{"num_hidden_layers": 11, "hidden_size": 192, "num_attention_heads": 6, "num_key_value_heads": 6, "head_dim": 32, "intermediate_size": 768, "vocab_size": 4096, "hidden_act": "gelu", "norm": "layernorm", "norm_place": "pre", "norm_eps": 1e-05, "positions": "alibi", "qk_norm": false, "attn_scale": 0.177, "bias": "all", "tie_word_embeddings": true, "parallel_block": false, "init": "normal", "init_std_qkv": 0.0401, "init_std_o": 0.0497, "init_std_up": 0.0573, "init_std_down": 0.0573, "optimizer": "muon_hyperball", "learning_rate": 0.00404, "lr_mult_qkv": 0.5, "lr_mult_up": 1.11, "beta1": 0.95, "lr_head": 0.00436, "max_grad_norm": 1.0, "warmup_steps": 200, "schedule": "wsd", "decay_fraction": 1.0, "decay_shape": "linear", "final_lr_fraction": 0.1, "batch_tokens": 16384, "max_seq_len": 128, "doc_mask": false, "train_tokens": 129200000, "max_steps": 7886, "dataset": "wikipedia_en"}
MLP neurons of a small language model. Each row is named by its layer, matrix (up: input weights) and neuron, and shows model dimensions 80-175. Each number is 128 + 24 x the weight over its row's rms, rounded and kept within 0 to 255. Numbers have three digits each.
After each neuron's rows, "fires after" lists the tokens most often just before its 100 highest values on Wikipedia text that the model never trained on.

L7.up62:126077106118170113117130092124148112121125126101131142167123153146139132095122135101129111114172163126104130154110105113170088109151151072152078137141155165161119156101110155110162147124117128133151148077084115113147136124124170118106118114134166159116103121126119066170133136124099126125
fires after: "%", " ", "x", " Total", ")", "ensity"

L2.up358:124123126160141144164103139127134111173131157118134117160144092123127114093087110159152142124130142163102131091143081153114102117172151128122140144138153124161184148171101112101127163127134188097107154117087134127104155125156099109153093123153156158120089146170127109140166153119135117074
fires after: " the", "-", "The", " is", " The", " was"

L7.up462:169119138134148073125081151108121154133113151132115112104152132163149149131169106114119098128109120112136119181103145160172107107162152183113131146099110135167143130098126139119156137123102142097099108113114126100134140131117143162116178087143142106131113105098165082116160067107108080093
fires after: " on", "On", " On", ")"

L2.up543:158102083099138112108118128130100079117139121145155198137125146161141137101159138143131095133116136142069131089097093139086139123168092140147122136155090164127137106124120113111151086135147089131098136174093136148126158084111082108136112157129145166091151102121137136115139117077140114136
fires after: " 1", " 0", " 2", " /", " |", " 3"

L6.up650:137124134097090133147121160120094064130152156148124105148144158126161110074096134090160091140163148122159133105098135136181085150171115151120109165121122146152141106116111120147110126106107137117154181151121136131146122120094136122122108169115139065107137102114129095174123107128093116106
fires after: " |", "|", " and", "ided"

L7.up180:134141124125113118097137116153081143114157141137103131114139116129090071137120158142109177127123150125131148142120102105116149091101130138125111130108150161098138139160142133110091090138115120135136121135137108119154150091198145118115155105115126115143168154130124145133182135141126100167
fires after: "\n", " organ", "-", " tem"

L2.up613:145090104091112109116158125139112172104113149146148122108148110082128095178083180097119158140109112079107123136102149118133092099110186140154174154132145164131071101132159132138107127107144147130128087158123093132143107121135090157117132138146106152111133100135134142089113146147164135105
fires after: ".", "″", "°", "46", "26"

L2.up264:134118101088104143127122120152158108194141115141155109127144126133109135111139090088133097122150123101141116112126128137121115130117139128088139130132155087125072139170099161170105129159162156136170100108128125117086146109161113114160121149123038122101128146147107157141116101154115146128
fires after: "\n", " sup"

L2.up199:145138105107107128102134125080094143116147151147109077118105127143121149123155163131075129062137119134069135129128133144101134129136120140137096089135128153146116124140159114134120101128118143098152100059094131107136159164123110130130108122116118156132138123089159111096142172120115181118
fires after: " C", " c", "enc", "v", " F", "ot"

L2.up448:132175104116134147167125117108113166126155147130119115113161097142128168140147132074127093141134091129155162116107124163151140120142129106080115109123089096076115132125103131126134147116150091136134093096104110181138152146078136131148115144094088093126113158117124149110126112132137130179
fires after: " G", " g", "G", "C", " ch", " c"

L6.up727:118093150106101149120112110103129104123134133111141131132126130166163132099123141142160116089132129114068085119134109112146096142130155122139108084179114158166134124124177139108121166109128160111114130136076156110129124078099143135110191113139126101114126126132165122140112136131104101148
fires after: " |", " P", "S", "|", " Time"

L6.up397:087106125081082145119119088115100142142169144115079129136123111185122123114128174116153131135138137107147119114077104164135146170095145132143102158109140136146090158146130082159134099152131130127146127158166098158147133126166121132153102119098113161103139148131117117122118119099151168132
fires after: "\n", ".", "°"

L2.up162:095149086089118121120167116129110150120139094146161130135154142125148141166066125155087118147148159114142101138111139112149176114092131129122106117114113118121104117148078102128085084125132133139124110110090120142110122130096111095175139131155091157124153118118135117149125123147147082079
fires after: "\n", " ", " ar", " the"

L2.up469:136124103142081122126115115142126112113071114113093128107152180162102096135103083090132117098118171119123100181096105141104105156129104128111141134136124154131141132122134099116091114160086101159182125119133122124116109140147151163073142132144140096121128128130105121086141179177124134107
fires after: "\n", ".", "–", "f"

L2.up234:118147080091139169119120154116121138109155101135131136125166125085099134084116077092127126143108101112174107152076167093178148088160162108104090109110118115128095170097126127109131158157125126185127149158122139133148127119134123115117120131115119090125160146119129146095161114152171107125
fires after: "\n", " appro", ")", " sp", " U", ";"

L2.up390:093137103109100142100162070129146133166125141128130125141094123112112090159115124118110199171094171163112142141107133138167164133154152102170142167147132111130154149119136122174123117130154162111130112159142181095082149116077146129134068116117100110106140125093063152163131124112102149100
fires after: "\n", " ", " \""

L2.up20:129146097114178109105130153091134105125121135115129150132186127127179150106136119127114115103101080106147081109102142136140106171106151116110101172135127129118128109105154124138124151096076124128101138069137109137146165165123139080106111101138162132109107083147156131182133144156121125141
fires after: " |", " and", " has", " had", " as", " the"

L5.up387:118131124136171123127136129097124127129128110173090139091136139118126112140108085135157172083159106135163135146162129118064144100180106143114148117097141136126114124118130140127120128108139106134148135129128125178111090101126122128094107139099103134113100176097131129112085158082127123126
fires after: "==", " on", " ==", "On", " d", "D"

L2.up546:108127114091095139079100112122173161136139132120150162109085135133133138129132127125114180072116114135128144160120121141131125140147125140140135184143092138091139128114084113155100122122142165154159134141161127086131105109117150122128145127108123107102155072112134158128084133135052121092
fires after: "-", " ", " S", "S", " s", " v"

L2.up189:099062148160116149125182140142136068106093116147131195166139079074088127097131121132088092135151126131128156124103085093165114113132147154142112114132142152124130127115127124130135094112128139115107116118104101161156138133091129160124142156119094138103146156125137161107143114152138159113
fires after: " =", "°", "″"

L2.up581:133117125148140148137105149139102106131146143102129158157127095153106164130139107160149173139158103105129139125083160124133110122130163121108164149148110136134144109125111144083115139180145119156124123165101152144096126151164166139183115093110126158131133098146112079085095163115108106137
fires after: " =", " is", " in", " place", "\n"

L2.up532:113139123142111129130133134120089108140156112116156161124107169148147107137112114112138177148106116139152111088117125074123145130126162088094105121082152132101145134105133147132143118158135107118140160111131123129125130192108137115095120124138182113132112114120118093159174114135172129125
fires after: " c", " C", " T", "ac", " p", " t"

L2.up52:168166135149119127154131131128151135131138116108115151125106116156161107113132106126091138125128093109151166117111082083143169106146149105142157124089106115165093122127097124108124128107134125125119089142150114115121138119185162164089176074168172154119192116108121144122161088111104148096
fires after: " 19", " 193", " 190", " organ", " 195", " 18"

L5.up653:162092136130142111147148149171086130153113139102148103068131135129130114122192121118144132111146117173163150109117122106146141136112158150123121148168153138118155153090155150112059132112131159117178114107130107140130099147115096147131108121064144146155112124117117114124129098109123139170
fires after: ",", " f", " P", " (", " T", " "

L6.up462:167141079116070121101160186147127123118133145138147137149151090139149114088114182103155126107137133128103144161150128134113090123114126140086132114137169122102186152123101118161151140149155130128102185089129181084149151147080140129125145157129100145136114098128139166099156182085140104125
fires after: " |", " and", " the", ","

L2.up637:185148136137081113148155119138137162096126133131182101128161144128178148131145143066109138144131108127159101077097163098131142149124078090079089069118157129136103088094112148126152111155141126114135135130177126126109143123100140077118106140092133153128136112123126083142130126122096139105
fires after: "\n", ".", "==="

L2.up533:154126104130127072113141137082120099138158148105124091105146176071114153160142136148143125086133106132151129146144138151118113121120121133102114116112116146152101133156165169109151130115120134116113143143130134145156137135178126104132137135117112136123171157110105125135121093121137096133
fires after: "\n", " was", "."

L2.up338:122157147115123092153123125160119108131086132130122104094106124115088085140115113134139146129134136115097136123168101105131108166145152110125043138090135139144124108111160107151133176127180114093113158151167146113107159121142089148119131113108129148140158120135114105122113097142169136071
fires after: ".", ")."

L2.up311:115110092143103161102164103163148106157148140132124138105120144199147147124155110105098144161149097165131160135136105146103140137119142111133126095139125159137132122142136168097141139095129143132078180135121136094153144146142118139123152136190161086124092151102128141100128166130169169086
fires after: " the", " The", " sc", " g"

L5.up62:125098118130117099143126159154154111143130134169144138176136131125180136104134138126123131097126095147137158148114061108159123138127149129117118136090187110139115153131110143181159119103087150150121152113120079130173116139137103102128121135110100176115103129106130093141137136153149142108
fires after: "\n"

L5.up664:103114130111091127113162121096143131164100171166135146128125147108147094121166093114146194155154127155123163130139089140161138118084130096146174104123124135124122140112108135122143130094071083097118124143099183129152161112124152117142130144141175141098087150123171125108117104152110133146
fires after: ",", " (", "."

L5.up59:119123132124156138136088155112135154154146129142132081130159154102114174141129139141136113110107109097136118146155132155147106076133166120115122126164144139142144154148147121189137155149153145139163103161129122147067108109075127164093127098106104122112142114088109157098167097132144127115
fires after: "\n", ".", " \""

L7.up105:150156126134099141179128135070140119124103129180140128142083113184151160131110142115121077110144102134106166146082122137142103130109147112104113080112156116163120162107118136134110129138129115168096114107112141169153102123137150101097139140108133111128113093161147143115116136160168116089
fires after: ",", ";", " |", " was", "-"

L6.up682:146168132139090124118095196150101105133111116139113135139137118126127165127105127094118179106147129107126092155097128106128102099113135141163164154097087104156156136095141138159123093145120095134148097082099139127123122118125131116123147136113122104155146134134134109091116104106134092088
fires after: " N", " n", "N", " U", " H"

L2.up117:095138115148145124173100097166103106166135197143104102114150125173131162135131111129134100093135131107148101154069160140106120117113141145183147100126131120161113144136121111104089135117131143105162097097121152186137161160116114112110111106136103155134136180172121154103120072104114142113
fires after: "\n", " ="

L5.up628:145113104151121155142147091135123164132145144138128128129156127198145143132140164136097163104145099097152128153104105106141125117151144151074113163159178124085141154088081160134125121146171068135166114121128105133110168089145146158090143121135093134147110137139088131099153161137103133068
fires after: "\n", "-", " (", " d", " |"

L2.up319:109143152127108114144096161086136146160135141129126116124184157122117122163121119137137141091135166136116121152094138091117102118138110129107108123119105114115174119103129134125128119134176104130129158118157143102135133129100118141111135149076135104125058128121115138143144096159092120114
fires after: "\n", "–", "-", " ", ".", "|"

L7.up226:090145135128163120127060132122112096110129154136151167140153114160116113086131126100109117083134100138127132171129119133090147124094135114167102105171155143139121165141128146130067125148116145138155143124127131129105122112112151094122139128137141144120116110136157126161116117148112109095
fires after: ".", ",", " when", "\n"

L5.up595:137191113151115176118147100084126121126155136146118138136115149128104124153160120144119124109132097135101076109101144093119113094116147132148086087145152148118110099116182124124168142145120132138107126115113128115050105131106173116106136175140088106122098108102147133142131112128147128091
fires after: " C", " c", " J", "c"

L7.up52:111148143111139114180095112076184143160099180171105116107118101109152137120131142132145134081158120110132084171113144124098111112174118133159112144121128091156138127096111147123163144149108175144089076134116171141166118133104138115097156116123154113125104127140157125150104138142107123156
fires after: ",", " a", " in", " N", " |", " of"

L2.up135:153136085124149121107151137138084116199155151131164076123128093125140134134111133164106127108130089155105113152121109104134128111127148104137159161136125134124122101074103111114132129109146132130098139086117085124128129137161119135145116090157124166088132076157112122105149142152128190144
fires after: " the", " d", " C", " c", " New", " W"

L6.up655:124135157124143080124117162126166172130120117146144149131087126133101134111130145161113129125095136133186115148126145104138162097151130111101081147146160105163133113122147151142097124104141136099142137132102100102139083107179128158130150112104129119124091153119142115123146090107091130127
fires after: " |", "On", " on", ":", " On", " the"

L5.up300:160139122114139134102109106117130128118143148154145119143088119120157114147103099148156118129116112103155131131141128151190144145136144157127099155154069136152180131102096147092144120109157172142150092126126137092103158155136123125107129127143179163119086118129097069103120091121138138106
fires after: " V", " v", " the", " B", ".", ":"

L2.up677:135153148119154133121138134148128110144170131089115144174132149149079103161207120117164154111144102129090126133106134067147121121121160145137114145160091150121162122121144092094085134115177131142139123122168101129144112070137156168196109143150147108115123095100109106159104140122124158120
fires after: "-", " Total", "ation", " ", " Years", " zone"

L5.up105:109160165123116111099116132172149127129108172164141119154101126129143152111102173150123110127149108129130078096132137105141114144121178093118119113120137142099132140119135151178107169152075073116124138126135088116057142070149121155135120100149124152107123133095142156087129116139110144086
fires after: ".", ":", " en", "on", "p", " in"

L2.up363:124108092136152152138144131087107128112122115122124160107145118117122169135115128118142105121186159155125124167103168121082099182100135128138155145120137147169073135088150170137109134143132077109146128142075103105111092132138090153101121126082103123144132178136120136126149141134148133131
fires after: ";", ".", " ", ","

L7.up438:117117155099133079143109127122153092096113147116112143152116122141101128096133144176121080106124165128087159150154124152127100070136109159182118146105128129125172134129104139059132133124190145086118092172123130162094144134127131158097140122138118155126144123156095128109096115143139132164
fires after: " the", " on", "′"

L7.up489:138157124140123133139104123117124059086162152155136136117163106119148143145148151166133156156168109138111163109096074152126139116124164117165141107175149142132147107155133127140081147080131146120134156158118140121129148138133131097133103166103118138124137159142148106105146123105068084099
fires after: ",", " 3", " 4", " 5", " 2"

L2.up241:097060097138116113084145133103145147123144127131132126095097128080146141135138125100111091133147164148121135149157125184115113109115155125157137137145134119147150155169121129122097175074154133101140095127116132114147072163153159134096137088128098134104156155120125113124135093125110113175
fires after: "\n", " S", "."

L5.up145:123124117084090114126115170113127144178160123151095145161114131141162108113143106084155136124133131142153131112111128094138113125124142103122131126100147108126163125069148127129107157120140180100081142103107142130125153092089082152128115131121113138117156138136114124143139107112105092090
fires after: " S", " F", "S", "St", " St", " Pl"

L6.up143:153130110131139118139115146140099124138125108162095103192102138142129140147099119098113140145151103110180142072137146125181156120118160132128115099172127131128141140135109100128128129096124130115129161128134098155171080094096111164091117146072161113146100154134138131123147081118134131141
fires after: " Ch", " T", " t", " L", " Gu", " G"

L6.up317:165143115151098123106120175122107129111151141139109101162104182132143155131098143110128134114127124131124108132138123177182128122075134147081162127158116089127127109099114125159143142099089150155083135170154159138153114097180133170099137087121139175099125133170127132102090117156136104100
fires after: " the", ";", ")", "–"

L6.up296:126087136097133104138107137101170119162108116109141099117106146168142135182120112102129143095145135153156097181129104085109110157131130158113111131126126098119106134118081104167118113123151136128135129152129122115097157159119125143137105124105146107138111091118179139103113133119129080093
fires after: " f", " F", " T", " S", " W", " 9"

L5.up494:128107172114102121109140138139204146152132118161109076130153135169119157090156112136137124116103127076158094168065136172102118138145131117074127144094118123132173147145145128112123157139149152085134129163133121109167149128166104119125125156102109132176105112130114111144095148140075139099
fires after: " |", "|", " A", " W", " E", " S"

L2.up233:135136157149123116135142137125130138109137165115113140146151132100135141153118140146098125116142119135126122150107076142127155134121146127098102144119112182124109089073112142110135067129106172133076094164116157167127123118187094094111118123104161154127174139132169113125118126159112132135
fires after: ".", ",", "}", " (", ":", " 6"

L7.up750:123104153115132154084143118148126129114125102078091153113124126183184154147133092144173155138121094111124082100117156110151118117150127131153115136116132133144200123143083140103145121145101145100153131146146099140104130119144129144107170112138136194093109123110124126133162130139128098179
fires after: " |", "|---|---|---|---|---|---|", "ensity"

L5.up88:150135076145119139091132146140154098159088150094123188123054106138119146124119127123129152149142119101140123158179112140118133117130132157172096123083174110144156130149128130128082094142113120137147121111151132123110106156161166119132149097139128092148151090099095134096117090157158128101
fires after: ",", " the", " The", ")", "The"

L2.up172:128120123170119137093153122170112139112144124095150138153103146169126132084107115138088139115086104113102133141089083118137149108145119133095104097121131111083119103122099143095124103123084129140098122140134146106158161175175119172092142089124139123154113101145136170149111098178126135102
fires after: " the", ",", " in", " may", " In"

L2.up184:140160149094144143120147135124181147126062097103117124110084086129126153150130099108112118140139142124110155109132114131137116139127164112153183166128138169089119105086120104120128136087146097137109140140096122142146114152122118120083079125147122172120111130103113137126136142128089128110
fires after: ".", "M", " m", " B", " M"

L2.up341:143146126092133080148133125136136139154144117123123120136112075097106142151154156148113121128116148112128098144076093105148161089138163128102111114111099125103135140114107187173113094109082124138121112154155132137125144126058140144138149101154109085129117140114129110136145141165100117141
fires after: ",", " appro", " T", " app", " N", " O"

L2.up597:137113137170133115118157167122148127148144094110098182139135072122109148116129127118120134100161084139102109122105190115162109158104154139146089133124114106113165122121111117123130125121081101091137178118147119160105172166140119202120144103143135136152120104121129136143125121082066123157
fires after: " b", " B", " El", " ro", " fre", "b"

L7.up675:128149136096139146087156114135093135177137147126132091140116159101117131105144126138158110110120104165095089188125081140147115132173116081109114092104112124086124131118126156156127155092146092136105113186119113115160118119127084129115122162150149180143142139111106158115133187103136116121
fires after: ".", "ic", "H", "C", "S"

L2.up55:141149146059101130122140126114141108157090107130076095115134138115134157135163133135117118122163153154169129091127127112091098102088183103162137154166128101136164144066137131130108126149135088170158151155091162134112154142112136078167119135135126160165124149098113120122162139117161104145
fires after: "A", " P", "S", " J", " F", " A"

L2.up21:152124134111152106142133132165144148151084116104117128145115117194140166134093132122138166167137149119131134092120100128109140125153152174126097142152146159122126143107133100126154141141122120128116140079104137135145134102125118105133163127132106115120137082130111105088128142135087118123
fires after: "\n", "-", "==", " the", "|"

L5.up563:139151094133080116119138122115125175134162153150146121111092108123107117100121083122094114120081114127111169126103145121138125124165120134119117097144062109105110162139137103167153105151150166128152101122166144124125133149140164137171143126126087120115106182151116164129074117114109064120
fires after: "\n", " K", " ", "k"

L5.up749:109146122162139081098108109110097112129103125092130117122137092135147144109138130121129099086132146118144134114122078089065115091167160134146099130146131095146127125133161124138134102083119149177164150081127149147126078177131080086108104108154131120134094141145128153133115117106151110117
fires after: " |", "N", " n", " as"

L5.up103:171134150169148146157098109100165152121123157168129128118102169110154125134093176109116140145179096160124119139105109130121131097118116148098131162110139122160120113123128129117125177207060084120161142141141167154156153113082162112110151142148145135106099154135116123114103139146115150101
fires after: "\n", " \"", " |", " (", "-"

L5.up58:150158138141071124043158138170110147133109151087137086091115164142140110134120108161084131127136120110132126099100129136142124117112147132119163102147180127107137117069158165113150136117148147130158110114135133102120086130106131153122140119134125160144163105119093142089150169151154112135
fires after: "19", " the", "18", " 19", "17", "–"

L7.up388:105093082131117095129130106115176145116143178141135130088118128154141109107141170146137171150113079118120133135117132124164102109097174139130103138111148089132112149124135098162132119097109088177151102136122176155140114117108113142098138123159152130147125150131131118111136161108143125092
fires after: "′", " the", " (", " b", " |"

L7.up383:124135094141117127129122149139151130125140150167088101104129118139092167145169142091115117099144092108155138111085081108159159171158139148129114121095129145136152147111140038152098105107144127129090149124140113144160120145110128165146130142069146138130117121099096114144127146153116144120
fires after: ",", " is", " which", " was", "pec", " common"

L5.up210:124121082154164076097159147165123144144161096147151143119175125119122139144130167138150100129105094100128112173142165125141114118075129116111112128106143111104129146142133093112135144202116154135147104111088168171164160136151108102124100125080100123091162133105151146082112142189117133104
fires after: "\n", "W"

L2.up707:114122095070090158124074111116130132088163134178096079117102123119105142121094116149158097159121124143159113117136131118174116131128161118117094145135141147143113168123113129121126169143118131132164100166102146115170096108144124134112140101092121108113104170128099119070139124140129106131
fires after: "\n"

L2.up767:150121102117163145100128105102140137107113106104162153100128121151127148104096134114147159110136160168148119082119112120181066148138122105114127147134125105118087138100117105150131129157155137083141103154135114123138118128140083115102130111148141138158107113087148160114112147116099122150
fires after: " |", ";", "-", " b", "|", " St"

L2.up160:127112144117121124115119097125137127102125076122147108151126152162163170134159088172127096154072161080100115142149104139128162117147162123154137133130130138123109131136176100090123119183109113129127091140138110119150124080140119118136130129119100175099090125126129095135151109136094108094
fires after: "\n", ".", " ", " %"

L2.up206:114135129133175109101163152142128111157114138120103157112079101114133117086153101117151142146116139135127115140156121141127155073118087091135121163140150101139133152140138115134192167153093152124147108149118130150107127157149111115064096133087095171141150126128120173137079115139115137094
fires after: " sp", " l", "W", " (", "B", " L"

L5.up661:114093115136115130140147156135113088134046089150108131142116144153152169128176157170159145106102124186073073138169138170129087131144126145141152110146119112131116114120144135144151185132106130136128139101124123129075127119092119111103099151144107147112141106135147106181161124132105133107
fires after: ".", "b", "^{", " B", ":", " |"

L2.up362:151131097107110153139147100154042107121152096094115124118141179119104166136080136126149109108148134123113119128121104125124166146144113114147136136161174156126079126115110163093152152145134130147117142128174103158181129093090160123092166116112133098131141152100148113126094132099104152114
fires after: "\n", "==", "/", " L", " \"", "ound"

L5.up657:167131139134118176126146167130093134175145149105120110129112101159123100159062118118118165157139124088113134148158112124134110133109162125123105138152121140172145105135120126181146133161156086093208166129068150151152139157137152172125166114121099128137158154137087153103143133110120109110
fires after: "\n", "op", "-", "–"

L5.up508:146138151093149123107109131137134143196149138159120093119081141148089099119142103145169117112122137134119094138104115126128157110161137132122139140106117135145146116091078103151123093175146116133175106140083219126127140149139099129134101121122146075097126127125104117137134185112141086116
fires after: " F", " J", " V", " X", "F"

L2.up253:121109146136125096088131176129113096108144139111102101149103126111107131157150139144142181144145101148091108107122162156139093134135161069134103145107102146177179119133092127126138121105156155101112147126120141158154139138107102144129081142125128143153153120090148103100142132123119147112
fires after: "E", "O", "C", "S", "M", "H"

L2.up223:126137112125100136113158098151125142124115169134140150108110119120116127116139122073112107124184127129115133111157141161110140104092151127123116131127144095081107094122101136166121134135177115109099133146096191118132163133163141150125122120098140123125191121137109129116110083145094128157
fires after: "\n", " ", " is"

L6.up639:131101104150135149113163150164115130101135157160127096153131118088135158153152138148115161127108119134108140162111134158136166104171122111121133106142156104156119120114122095143107136122133088158120107129129114112179111148112066138133177165098121099109125108139116137152161188118089092154
fires after: " |", "|", ".", " on"

L6.up354:146152132122053156104196139119118104131116120142173111147123113115111139137152094100100182091151122152117112106106112179108104171102129109113128107092123110111161142150098089107114075133098116148129117167129112145142128102142118121183109084118098140133095136135138101098166123126073124118
fires after: ",", ".", " the", " United"

L2.up378:083099098125095119099090147113114110136142132120125108213097120161165163155136131168120092123108139117146142105113103156139085110101169180167107124111122153152154128115130149112112158145123142114141127135112131094118108139134097159127128146121161128129142124102191141133109147099157153117
fires after: "\n", ")", " place", " Team", " |"

L2.up156:101122108125089150126115086117104096077128121150098169125101148127114108132150115121151133103101113159138188107126146140128114133098101121138109146099145116146104136137179143158098138117125176191129149156168111115102147151155121118115137155136088119161122120115116129131138128121096111098
fires after: "\n", " =", " Species"

L7.up742:152136114155105086115132133113110114138135150154123124150092115189107140108120115140134134124111055124147173122097107103127128128098157129120086106150156133113138161101110120115162136147063123113139163126158135124083111118131139132141169179142146113153180126139124136123153191124142138089
fires after: " |", " in", "|"

L2.up72:139174108131107123137121104100142081151114091104125116146111145087140142153143083102151117136135123118167147100088115132181114178141106130124095148154098129087076121147117117126151099138112098111125115143158123148097115125130123127142110143141176088104105158144093122117117156130122124087
fires after: " |", ";", " G", " Apps"

L2.up351:105150092126113087184121148141110147123167144148181128114110113139137127127176135143093110129130131145096109121162098121134107159121130096103096139143147114130092106135102112112175190169094109109129132128094118150169131174135136121098093116134137128155133157120143134120136117161105137118
fires after: "\n", "W", "B", "F"

L2.up90:116112110094165126145140133115110138130119146164165155174139111122124132142144148145106141115110145131108123096136107144157113124167123120128100105129121078136065157125143124114121167128128135146172132139131124179097128127099151099096097138111096098106077151076137152175085140105106097123
fires after: " m", " ", " %", "\n", " Votes", " M"

L2.up458:123135124168140121122121179142149105128120118143098103135127143123151150120159115137101116111123099140127136068092159152104124128103155147104158102134126152120126112125139171137156114133098109078133156123090110084166048149133125152139128113128126137156123122127115125087127137134135139141
fires after: " =", " is", " ("